Weights of a small transformer language model: width 256, 12.7M parameters.
MLP neurons of a small language model. Each row is named by its layer, matrix (down: output weights) and neuron, and shows model dimensions 0-127. Each number is 128 + 24 x the weight over its row's rms, rounded and kept within 0 to 255. Numbers have three digits each.
A block is one neuron, or neurons of one layer that tend to fire together. After each block is what it responds to, as a language model described it from the Wikipedia text at the highest values.

L3.down476:122109120140166106146145104102108140128124147115106092146118087137149175113119151124046136155144146130107132161133184116155127151115175168118128138149154099102140131158146121099126094096130104129117108167113074114141100129111145144126145148150126095135170095097136121127094165137126179121185111125123136109106115100123129125128109129151126089132156082103139164148142142094113109114135
Responds to: Complement-introducing function words

L2.down262:098091121155118156138116178097159140122163166130111178129149059153156144117163124116196130163101139166144157139132106123106124088130106134109114128118155092130146146131103128131138117128129120133131123106143105125127130099144162113123115149114085124110114189115162103133104120125143096140158139139136104163111106121099113116153097121091145119180193110134143155124126110114166184114171
L2.down363:126091136135125106124097100069133145150105132093138121161070126092143108138124142110067112096103130129106120098118123163149130142116133121136123151146116115083122110166100138120157159140101081130145145104137124149088140136154110147108155100140171122169116130136144144110181126150155141090106113138138123121140105153116139149123116145081173136159109122143117107086164117143147127105100
L2.down624:077107107156096110101116112104110118092175140156074134123160148158164098157083141155092167111093143098129126156133153125133133116073096134136133115111100127121110143134116055169115097124161129101177092144173107147173108113137156104136152121133141122140127153080115117149115128141121145122210118137113124163124122112142138148163146109101132139146156124133147160150093149170104089152124
L2.down676:117105139111134131131108164134167135140113172130117170092166131118106120141160151140120164123138082117129115127146110110155145131166164157101138129079132171122153134152116053148133106160087101158145134182152153123132092143073153155140126076134145121133126078133129089137181155115154096141109094122097113066115103116108123105101095109122118130147172134159117132106130132183146106113117
L2.down836:165121146154121116127123126132133111124094111141151141143111142170114115156164115153155120107094115103130140153120174143180125140146137101098129137118123106121115090120104134079122121163137129117129152140094142105129113172099153134142120121105138176117214143138118105111131144156121119113130147126137111106136154167127128143132180134121127127117166168130130111141128154156139117061138
L2.down1094:120182123117116074144113114128142132117141148146081123087155101111139151117126165147145143161116157178116089137129101132121100103125155139138129148077114072167115101092083119153173146145097113169155093066115121112100092143132126178124107126091153137181144142166145123131144140145149138107138141131104094132153109132114131110135143154136136134115132129119149142138163129122116138150120
L2.down1220:125165140169106137104132164160099124141124111091127122090088140097099168156130132107165132119100087126135115119138092179133129114119113177184130129096142093140086201140078136137116155156152115145132132135121126086122133121152120149130169117128132103074135132150147180111137099127144120085155148127114098148132106108145132121153120117174158100118107114128118140111151104108144122142101
L2.down1279:150132132117087130137121147136153128127114089119167131128115137091145153166163139124164136138075084074153131143145168196113098114107140130111135160101163170131129169133101129128136156130155100126143127132139123165120149140137127142077165131104115136135101142091149136143118110142144140123111130154166113154144132178083126116099117099138121121145157129157115127126051143132107145161112
Responds to: Verb-completing word pieces

L2.down266:158152125134129150124118114108133096062134132117119134106089156169106116120120077165123134170116171095095163122132137117091146148188158139145110139104125113147136153134146084152159118122084148152112121164158088182195103139132144124131113165065142145107104086103144129092129171072109134152134121132120119093071083109140126148114142116110090139153119105122172137119131130116165117128115
L2.down372:122142132123129129153103074107133140158082114137067131118148156152081133117124159119168115103116088123163116113119141168152131134161106111130103151119111125139105126140117107095062150114160153157132129119142129127146146174130134107153138109127125157104123143133107106165114141080143131144137106124101082119116122135125122122120138137082147163102162112123123122128113080154136090140124
L2.down423:144115145160111105109127131174144102138140104125106127113172155128178108092130125090148119177104154148098153167110134152142144154161093177130123142121143106140120128127079128122138090149141174173156155123084155145097110156127105082114123096101113143118115144131143122116106149198124100137076128103130124155108145165118139146144134080096100153113101146157121144110108119141119092145102
L2.down479:050128114150144095121131105100170137124127139125109169137113113121143103136130144120139162150110136141114136119116128151161132139152167126117126156148129132110110120122121113123102133097109112129184081155142108102144166103158139144120169115117154140120135133111128167104131093160132135130138106106124134075137137151164103134143127128158116093141190147189131149145126162099129079117126
L2.down748:115162123150116127116117143125092140127137114127104099140132116141142081135074154142146166137141093056169136112128103152156111141145140163132110120150111133145111130155146140115109134151121143125159113143117130074196144159175163130111114113112086149172117148121141097143150117113092115119118122150170146158151160111129133105128140107130145196146125120166131156094055112074117123121117
L2.down1199:092125125133094102122112087148141138155140146122092074107127103152124107114106133153113145123184160080157088122096141143131162119139130168114108137113109107145130121108132122096134145122163150130152086165129116104158119176154140133112132140119097162159128151106139138148156147138123139157136115138168123163117186131143133156136168151109123174150111104139116146097052091086149121146108
L2.down1222:103156141139112145136128109109116146117117130136101117171113158114161128127112161085143153161129141098164162099091087135137163076103112128145125136080128115122134105077160110096139121115118143109158161143132112134179116170113126107142105132123124148140124160114092093146104108133136140140108098125115136174140111148137132122116143146144131213153140132139068154099121107126156205152125
L2.down1238:134145126112123084147099108122157131123122114177132115130118143099136100136115110104070100095166129109143111124113103119098138088073127147163115141084172154114122091131117142124123127109099117096122140107114138139148163114098099111097129117126086111144156160150161110143136141128139147124108151098109119166107150076148134149136138141130130174162148097120105099129121161164155163143139
Responds to: Capital-letter word fragments

L3.down506:113124125148158120125109111150126124138097109134124086121184128171134099163102063155149144131169058112130103093162185125136118103130142152094117124126125165113133131151134151157103130092101147130156137110165134126158142096131127113135154114100078115096163153156113148156116126120110147111116138117123110154089112126132119161146068126101091156144152123116118165143114141161145135129141
Responds to: Complement-taking predicates

L6.down25:142170128189149130174150100175089162109117133128078123106089153108135153074137151129124143167108096120105117115120165153146117148146159152115112125124136113106141113092171124118108144126119118101148090115092094098128112169152157144134165178113139129117125130104086168162134130207120168124122139147131127114142131151088116147087077129136152148128094140139145147138116120114125060152136
L6.down367:189136156158148105145143115133124092133126159145118145099123140123144115090114107103116138157136113151142173088127133170150111101172148176154102125136161108114074128149102162136102116127118116141104130169123094156095147137143141159139157093147162155099154129126125178119173122140178157116132138096138157138162154127146139100165114135164149145144113142133131075101107123095114111143158
L6.down405:075151120129136115187187084129091100102130154145121108133162130107148127150123150048147157130124127117112162127171105110141141128139127129096125125125137086131102129140130112135124099119156102107112144111107116109137155186160136167141073101110086097154118151143119159135096190164113127138136093135099144160096129116170120145145124099106135123133135081155107109120136130152120124143107
L6.down572:132112145111157129142164144125070138121122127112101111109170137087141133078121126194153151120163123159128126115145101124116102149145127163147145105154154119141129125110164110113143138051152094115155121157089115151150116157124156155145137109112151107129143138084120131159120152144106106134116109104117128168157148172100150111120087122144147128161097114124142105128147135114112104156130
L6.down892:084135142139129155139176116092124111104135148116131121123091142128125148134112151100150165133117107124099117101135150142092123114099108168132101112153132132092109170150127125081102155160145112133115138152093123106121157132117178104118087112164142111111122122140119140111132124124122150115143118127119156115158102110164115078117123122092119097106068097079100129121144140122110085119144
L6.down914:149129124164131158136138133148133166111144105144111151133073121169149132140135148158133129120181144169133133137154113104111138063127141168131086133096132108134091158099132080110122095132112124121102094131070084091159162126135118131104127135108119146117118128110162096138122153120125125117152141182098119146124104097161204112168135123141100168140133164097166095130114086125092136162094
L6.down1037:121105136134118127158127189126123099131126155124088128107125085086132119107102130092095124120121163118150110110166163157124126111179132130108090144142131145133134143136118121140167095091175121120149142134072150099092124158131118153122160112137118108114132094115093140089148137096125125084132119158175102092159161100108162126103136138115148132118114150158120112104116107154097119115122
L6.down1149:121135119135118154093119114153142099118124127134147098096169130140108117172126108137147146117161108133125127149150136125081144122121168107147157138135127118121087141141138128138130155055088148120151165151151203103135120157155132104173143082130121115087139161127134133108086132119133108172124121125147136109157143095124096132138096115112134155103108118139092129112116129123120140127111
Responds to: Second letter after capital

L6.down376:121104146183132120141153117134083106159137128151154135126115112115127120074113124151119131148123149127121131119104143101139128161146182118076101160130115086133098121110171117144139160121152137137115162170109127120124113137103132132099179146104183120134115151081066145134135125104151159135108138154138103153140142120147136133133146122124121125136119142098129116133109057102156171155136
L6.down440:086126128155107134146110143105104141090124135127142156126132085121096149084110108144131126097140188121083102156147147107132155139134107160152105130146128116098146128125170114137130123155099149123101085152098153124135123150117120134145140141120156120147114185115099092121136111116087119175112143144116104143105114113076118118103174139077169126128149120135153103086093174145127113132164
L6.down493:177139163121105155138161104123114118097102099144215112133153096134132141134147131150150123130154161120163185138154190163110123109111115128135120138179118119106118182138103117089094117110133083131126133170144121129153127128118094129093101125163139086165124125111113124143111062148133116119132113122144098135172054145110148158117140127103143106100078142124112105105136076082136154154142
L6.down796:103132125089135146131117137109144107116143097083101155107152116104142138158096111088127139102105125116139123124099092153147107173089132154145122090175125134088135160151090112135126133100125122138105188120111134127133105134109090107112167137088168100130132171116149128102135120190145175111122080108145105108114116136107085126114119114172137105134117185147116127125118127106122122145102
L6.down960:113154073096116134149048124126165154173131158148137142125130121122116112113134118118132146105131179150132176119108136151121124119095106141144144132113170146158105118110107129100137156144129148138155112130117098127089158133129097138152125095102138107174165112105129129094124131112114111099107119145122119118157097149115132121113148113101150189088161163089117113099153130139167191138094
L6.down968:122122130136149144144199101088137095167143110144100151123142136085142144125141166131157127112171123104167118136158114151114115129100106117184148103104127145135105129083139165096151118120133091113130153117157140167096177124158132171116163155099135114172125127098103112099128138125120107152151149123138130097106131112149133100129119163115123056101108140139120103117124084061153095110131
L6.down971:134114154138149110148116107154115128148103113121141151152128155101149154118059136151166129112117128107134150125098101111123117128089119120145167102111095119120116142109128146128133135147127099081123115111123087124151052173133134117111124140124140117159110140096108121164101086124162116165125161116152132125128145118124139108123112134073153106080141103149131100097115094072145096137114
L6.down1086:131124132131163140141180127102131133080130166090115084115133120165122120099149129080129172124180130140138124128148115110105139111144147110145128149113155116163088113144187126144124143067088125085155120133119128117159130111157135129075118140124155137100140128085117145068135142123117125130141154105073098127148127154100102097130169124125126080116102134130126112135151094138110121118116
Responds to: Clause-joining conjunctions

L6.down285:144099150142132118129113151112128139158133112161138111127126153126085121141157148109140135138135162090141144153141142117121156113136121154110135142161107120165092136147141149106170184130128064129158162139152114151126142148146141144133177151108090131142167099119120138133149125125126144135115161097135121143124161147184112149141144107114128123153118139138078140108174144127102147109163
L6.down338:143114147131118158097143163110114072122153149144113124097164222144135148120110125129129126193177136081130096103121130132148133141150143172128092130141149164119092114117123143112132083099148131102128129132152129155131102149094106129105138139135123132121107120146110127189152186120145126150092165098126110137102083095110126156151087121120134121097114130114091116143182123114140135132161
L6.down606:149136139092135105134208123132106163156157134124103106114108104119120101104124153109130111141121139137172103130140195168145081173111118127134148129130121139179123143150146120141137097102105149124115115126126145148104122124124124173133116130123140120140125121080113148114104144154128156142113099142183132116115122136123112142151062098104082079125147096120142137150145133151114151146101
L6.down659:139157130155104108108172142094132133162122108132166145156139149083083134124117168166165118117157102115114087086106149103135115085106127062142127132105119165135117166115139132125170123100130102129103179147093134163119129134142133148147141154138132174101121121133114152084144114138111107154123136151149100164123092100126126112071120138125094087158088068132092131140137116135103145098129
L6.down687:135112133128103134133201143122123093121110121128133137166134128098097106114143129115099104166128157126133058116117143135146154140135135154146130090190153162182122138101144164150132132112122118150125082132133144106072140142115139126119148124111118148100114139102142123135166139135107123136108153123163077121141122069100117129146098136122103057112137111122152138174169154106139177100142
L6.down931:123129109124144137136125102063114148164126072126167118153073106138151143094182137137144131156062121139115149101128086179142098117139153099106147145122148118133108098095087112116126109150124131172102158097114106101149126103087113125142121101142123115104124124102119147127134138152149128080102121137149159064162136149112148141156114152147138127135161150127104156133123121163100126107117
L6.down1126:155105113141144156139118165142150107151154087157116148109141071090147123108185135154140162136141120132161110151108106175133141119139131141122136142075092100124123157195148118125124121119122154166114121132112143132132095100154143093094134132157080161133114139112103139109137157139120147126123120108141163113143168154115157089126100102042121147136085135141169128156153113125138116121140
L6.down1215:142123128126119085181139154118087142142105121148112147091147123129117102126095122131139137138122119117134128133138162113147146148092115139115130143100121133133110102116104087156097133112110120167149130131098111078156089116091148104116157162095120093096113154108103075115120110142095079126135080120122114148112140114119153119146128137105114070077133124140156125163149127110119132144146
Responds to: Transitive verb completions

L2.down160:130118106137156164126106123129163166124115101126144131167168062136077103115176108137123106124161138144121099128158121129105128131145115160116131143129156184123153150125164141104133130111091152158108150126092113167134134119140076131085048123140099082130079147121118102103168116139141144107118124121122138092174160128099141125150153105150091161175129093115096133102130142121177173127145
L2.down273:158070123172158180152089130115114139147118089185126145154170136130109115091164140099114128162147134118097106103115065142091131120108109124165147109091151097095122095117129111139125163108120126116123171079076119217098111131133102100157134100095131178137094177141101119161127128110138135155128117104164149144130140140147118091134105144141107156160138127120137125150102139146103138123141
L2.down468:149085116132111163147122147139116145125116102129182158139107145133125096072147092148077146139115123143120114105109097139112135145120153116092103074085122117120122106144135126085119198142138141111132172132147131190144119133119103117125135113152140135141117192139105131187160130138115154123120147131120144103130124114156161111137126135129058113137189123122123132185162159111097120130149
L2.down502:130127114158087103126146132095143096130094132130147136125119142135132152146083129105093109142128140176089100120096119136170153143102116106150135111162139163120147140101108066109167127120114183121139130124100124107105136123085145134128131168123126168165132154153119073104120168068130138102149116118111110069150111159116143145140106094114113098136094150088123063141133138089129149093142
L2.down549:142087135180123166136107154107146137168148132129152096138139120132126118081177099176109123110148181126134119132140164078085143136171123103120115112102139168127143139170161122162166158122129122152124162156124117127108105141124092098121081124142121116136118102157110160118152181109080133117140147144119156125165118154136149105115150079116104133143140109176078138098103146146167142132144
L2.down565:121158115143107128148088104121173130133123165069143123174133096147112130145144082168145128166127095132143127151106137155131123135072144165123116153113154136149149136138152158107132095141108164105126143123138135155155096067105095131132098114150131086151154091143134053122161170120147118127121125119155151107110126133156112129109161091147104165146152141102143151159108131108140103083147
L2.down913:130103125143138111121128108138093109134111122155152123176138070140132105141126152107143157160116143135132129085177126141143123147097163149118151130075144125160135166094136089112126151135102148137104148142116139116115103107138105108114105146120188131125135141129103098103135129122182114103126093135105139146136109161149110115136105133163137141177133120134146139126120117114129167142120
L2.down1251:127103145155092122116120120141128143157117193076159159151129123149142135114154158154130102166134128179145133121134109134098152125148130170133120117089126127108134143117135144139158138134160094094132122190068116119138098141116126106116142166174143135118129135079115164190127072118183149168121149126105151130144107128109132103120094122147150105104160125122130120119110153133137144124115
Responds to: Conjunctions and block breaks

L6.down81:122154117138133123142145099085144122119128089136105139134128167109123110097139107127176144178160082072136136105140113129126144128092105100113113116117119107112136114156116151089165139127135118124114109089139131128113104098124118121114145117117131133146101117142170134114126168085143137124117119120099112137183150131119103127081073126051097096135123173121159142176123152162140128117155
L6.down290:158109115141125128139109138128157118113141097141171120128123127071153127141156162126132186141172095111105117140117176086140136188114127133137138078120085127124103118183150155132143118139142116099168156093143098123113104139124115138102107113161119111134111119126127112103125105105080146111117166084124164136125152104106112126172120117097125118111146098099118142147127171132112113119110
L6.down688:128111096182168126119164112108068145159106103146136148134145157100106154126100122131168157128181128100161150104122107149153172117110152079129075124138118150100144119119162147117148166106135109119133170122116148170097161142157165119116143106077108118141116106120106120125105146121099101163142067094115145182143142160108096149134109121126137099143132162144126105124128090128128094109129
L6.down862:158137139142136116116128140107123101167123139099182112155131128167138134104141130156102118160100112165107164153107140144154161144091140141113088145136143149134160112128109161131165146121139122074125138152113131114136119095117171082137154140120152089117129125084148112135120141111111120108081107123124104146128139145057090129130082150163138115176124133132074149156141114169129150119108
L6.down942:142142118152133109144080135113131134133143147086154117132102104142120160096136185116159144137193104138186136191062112123147131133147139123133115154155143108123147142149144143135153114140105111151122090114120145139106165114158158150132111102103095107100102145148148122092118076115128123125120135134136065161117110135092147151163101153106112116087138141141121178120159134104119111104144
L6.down943:134132151130130160146126136123099133153149105132161193153115119112163163131128127102192097131067104123142097138106144158113122130125128094117114116126112106133129147135151112125118127184134136150134106149118144056067131126186144171112101125089117132135143140091123145088145184123137111095202154129137111118121131133091122165121110116134082114141111112086123142199123170136119087087126
L6.down1113:140105160103126125102110151131065136147121131135133120164157149096112134137124123106142084156123057115140157078151145119120168132142137148111089105138139141148143160149124152150109107149114133115070107159120105128121137154113163187152200152086113144112077152092090092095152143162118136123097090087104088144156136165091116181135150129144127128141082129136103098116104139108116137152154
L6.down1223:111148096142180108088173127120100161110120114173164161118126147104094165168141136123109133127148119168163136109155148115164135102144143179138158103112137097101145127128102138116090124160120108124132144115086123170113147122172155101136120056177131131142105116091099150134153139121114158152135107124128129134147157146138084117136114152150118089144114107100130149169158160142119113143132
Responds to: Prefixes un- and re-, plus not

L3.down783:132159125117131135109124114122135169135088163103145132160125087150109106129134082127155130126106160157139127157155138155159103137116143094124134133133151137116095128129151140132141105115110157126131146168112091089112088092148152113111099151179123084120145154110122104059166108115136116112124138134125215138191139139144127105123159087152132119096129141101136122112101110132131156125127
Responds to: End of list sections

L2.down173:125143127137168142123113175130101132108142123103101130108128141140111094124160175132117117116160115123123157171162070150154134105124105099142169137152173134132099138119138165133152139139081128108065100111146105097119135130146102154100115129148123107153152145155157139163136223103151091135101129147151117128145137136129134133126134119123127120096177122120099134166108123140073140094098
L2.down322:109146141101158063105131121157134139150133103130128137131110099110126127068144146119141166134136088123155137123148085133104058100128103153135116109137074142137161091126140143097106158113140122107088154096139093098136150133146159140152132173154168167149138171137101099143114128130115123106111088120141125168131113102140126131136132101077137189104147133130184112142135149149142130121089
L2.down492:167112161176100116138116168143159086107115103161087147116106136145149110164110129162070140144117094140116130161136146116196112127153115143122129154140167132102111139102171137137139134128130130139133126140106138105096087104081149104195088104118107133147112171118117129095118113107121092121087145153166120162132076140091136098124174146130147138139142116128070142143123095145087166052112
L2.down715:153109136142095132122122121163123111123096191132116126093192154107130101124147163143158145110140140110109127126088185180160155156130126099105150116123113133107116169142120163094130097124125150089129097117137079150115141119105153150087117133135110119101130099105107104118179139108148130152114135111129122125112104168101149153160157074134168148159125120094112130118102114142156117102140
L2.down793:142116122085132171139115135155154110106108133125175118130129137115109132154144115098179188157133113167113161118167143152172073193108092120119145141117132142113108116128120129086143166115118143132111103088092127157128098138157151093097145101186128156096136143096127116129131143134091176140121149142132099145120118128097147133139146124100166158131142096155121156094125099117098136125100
L2.down891:118088124188126126112123131149123137160101124157130126105103124152119076120139139170110113120122152172147163167147094094118169093118121138107150102119138135135104143065182114101096122151131142100126130150174110122130148187123109098109137161142103146129153136106140139129128145135080114133075142146165092119093125123147146153127173101109136146096180142126086108102085133132123119086138
L2.down1085:146154146119101141142141127107123113155149146102140126110115166091143146150147177109101116093136155121120115104106147120112107176149169105124111102136097086157114136090156125136084190136106149122133150097125103159134139156119123096125155142108158118130118154076138072139184175136125133184117151088121120107128147123106118080151101124134158115112129149117125141116125100144127127137164
L2.down1117:125092122134123102116117104136122128160140145116118153135138142080172140138123111099127096101129111121152081163130107085101135100105136194114108127119129165109164147116141154110091111147113159108146116169188114143144078102168118141101167101091117134106141098094144084134135100122122081059122116134118090180126125154146150150163106133177124120111178155098132140142153144079151109095122
Responds to: Word-initial fragments and brackets

L3.down946:110114165109139146127130076178148127153135103114135144115090122117150108092109145127119137155132161103119169138149119048147152113103120131119145100137125104150091100157167092133156149127124126104128137148117114158093114095142117168141177180129120158087134147155114187156149158109119134169148117160133123157096171165101144159142144144134109167101107097109149146153109145091099125135111
Responds to: Media reception and credits terms

L3.down675:110124112111132083132121131142114103176136109166130138123126138137101098092113130136160098150095164138101140105143176175138146175088115138156161163141181112149126158124110129105136131106106096117126105110161140097120143151124103134161141126133127109124190120130137099143100111114148129090121116149130097130103126111153128128169115149151103107120142147132089130108192131129142189147126
Responds to: Capital initial letters

L2.down122:114152089109148139147112117123135163125108104133139109154137129129141125133216152150146159149085141104117131116113125163127118165114130145099159160126169173102135150114115137098125132135081137117176127120148170145124116128103089111156114106145114135132137150104123109147097112101126039139104121095111164143157110163133147128143109124100125115131107096135133138086156091152137118160109
L2.down156:158126142158115147146121154138126125156168138150148133114138097123112108097164111152126099136133149137148069176120110088113124203165108122140122096140152093106140122148079138110101084102130128141111087116128120144136173118098081130097111122178121108126128131092143102174152149137105141123100128098188178117131117087122139119117122135128162146116157109108117145101134120149126130116102
L2.down394:100129133135100177127121154101179189161095120165138162157134110136141124092125112087105137109139147151117105117128111117146148141142144112125142130128106114097136064114102130135122129121104108159108150094153101140143168108172095156119137091152106150128121124129102155165101081144106117120144105150079118089085148139102121184118137125134111147186125147113173127149187146102099125130106
L2.down541:107132138119138138153108133121085143113152143139116186159101086115131121076129117114177130133126152103151103175118168138138129139133133122115152124145166166097131149135127104122138142076148100147124110126096087174164091090106112169100146115180136108156132118131141129140155152153086094125107129113161160118121141116070131136108113122117123155147138144122074134092144147142096183118124
L2.down577:124106137129143149135118158107148112120169152162173139157126135114136115176093149110100103117125154089061120183147143099109139119117096138140124119142081144153117120143098166117142162141104128140150154119149125135157144107122147122095125159182147094111126093112129092175122118127112136148058134153100108157100107109099146147114162089148151135133137082120141109096106153142119132124144
L2.down637:132154156118107128138125173174105147116093144137158162136140121103093123156110128112107072127124156123140038101124105120115137143116119121104080156108145092134112107126130137082130105155123143158132161131102187133149144160120124139147125135115155133146157173149097109135121129106147176113128142144130093120148136117179152151133131125078169125058153146134122115115108092082131127109117
L2.down761:086109180167125128122100113090105097116103143129125121122124180121105120161143147134113125113126121153137094125140129104105147112115139107129139124117104162142142120185132123151143153132116155142122125085121118137135121132160116132122127131113106096151140161097152122116116128137136149119129107130163133170119133116146120152127144176063108162146155123118152142145124162145152145099091
L2.down1208:112113140118134098141120135121129125149104155129132136178129099118151136101159107134107165212124125149134112133123122128087110112095146141101146129090123073161179133108128099112134113145166138116124165113136154101153122114099120098110153148115138144144166133122165123153120143114140123109115163179155137103114126059119129128139097128121142130151139093122090090138187162129114151111103
Responds to: Linking prepositions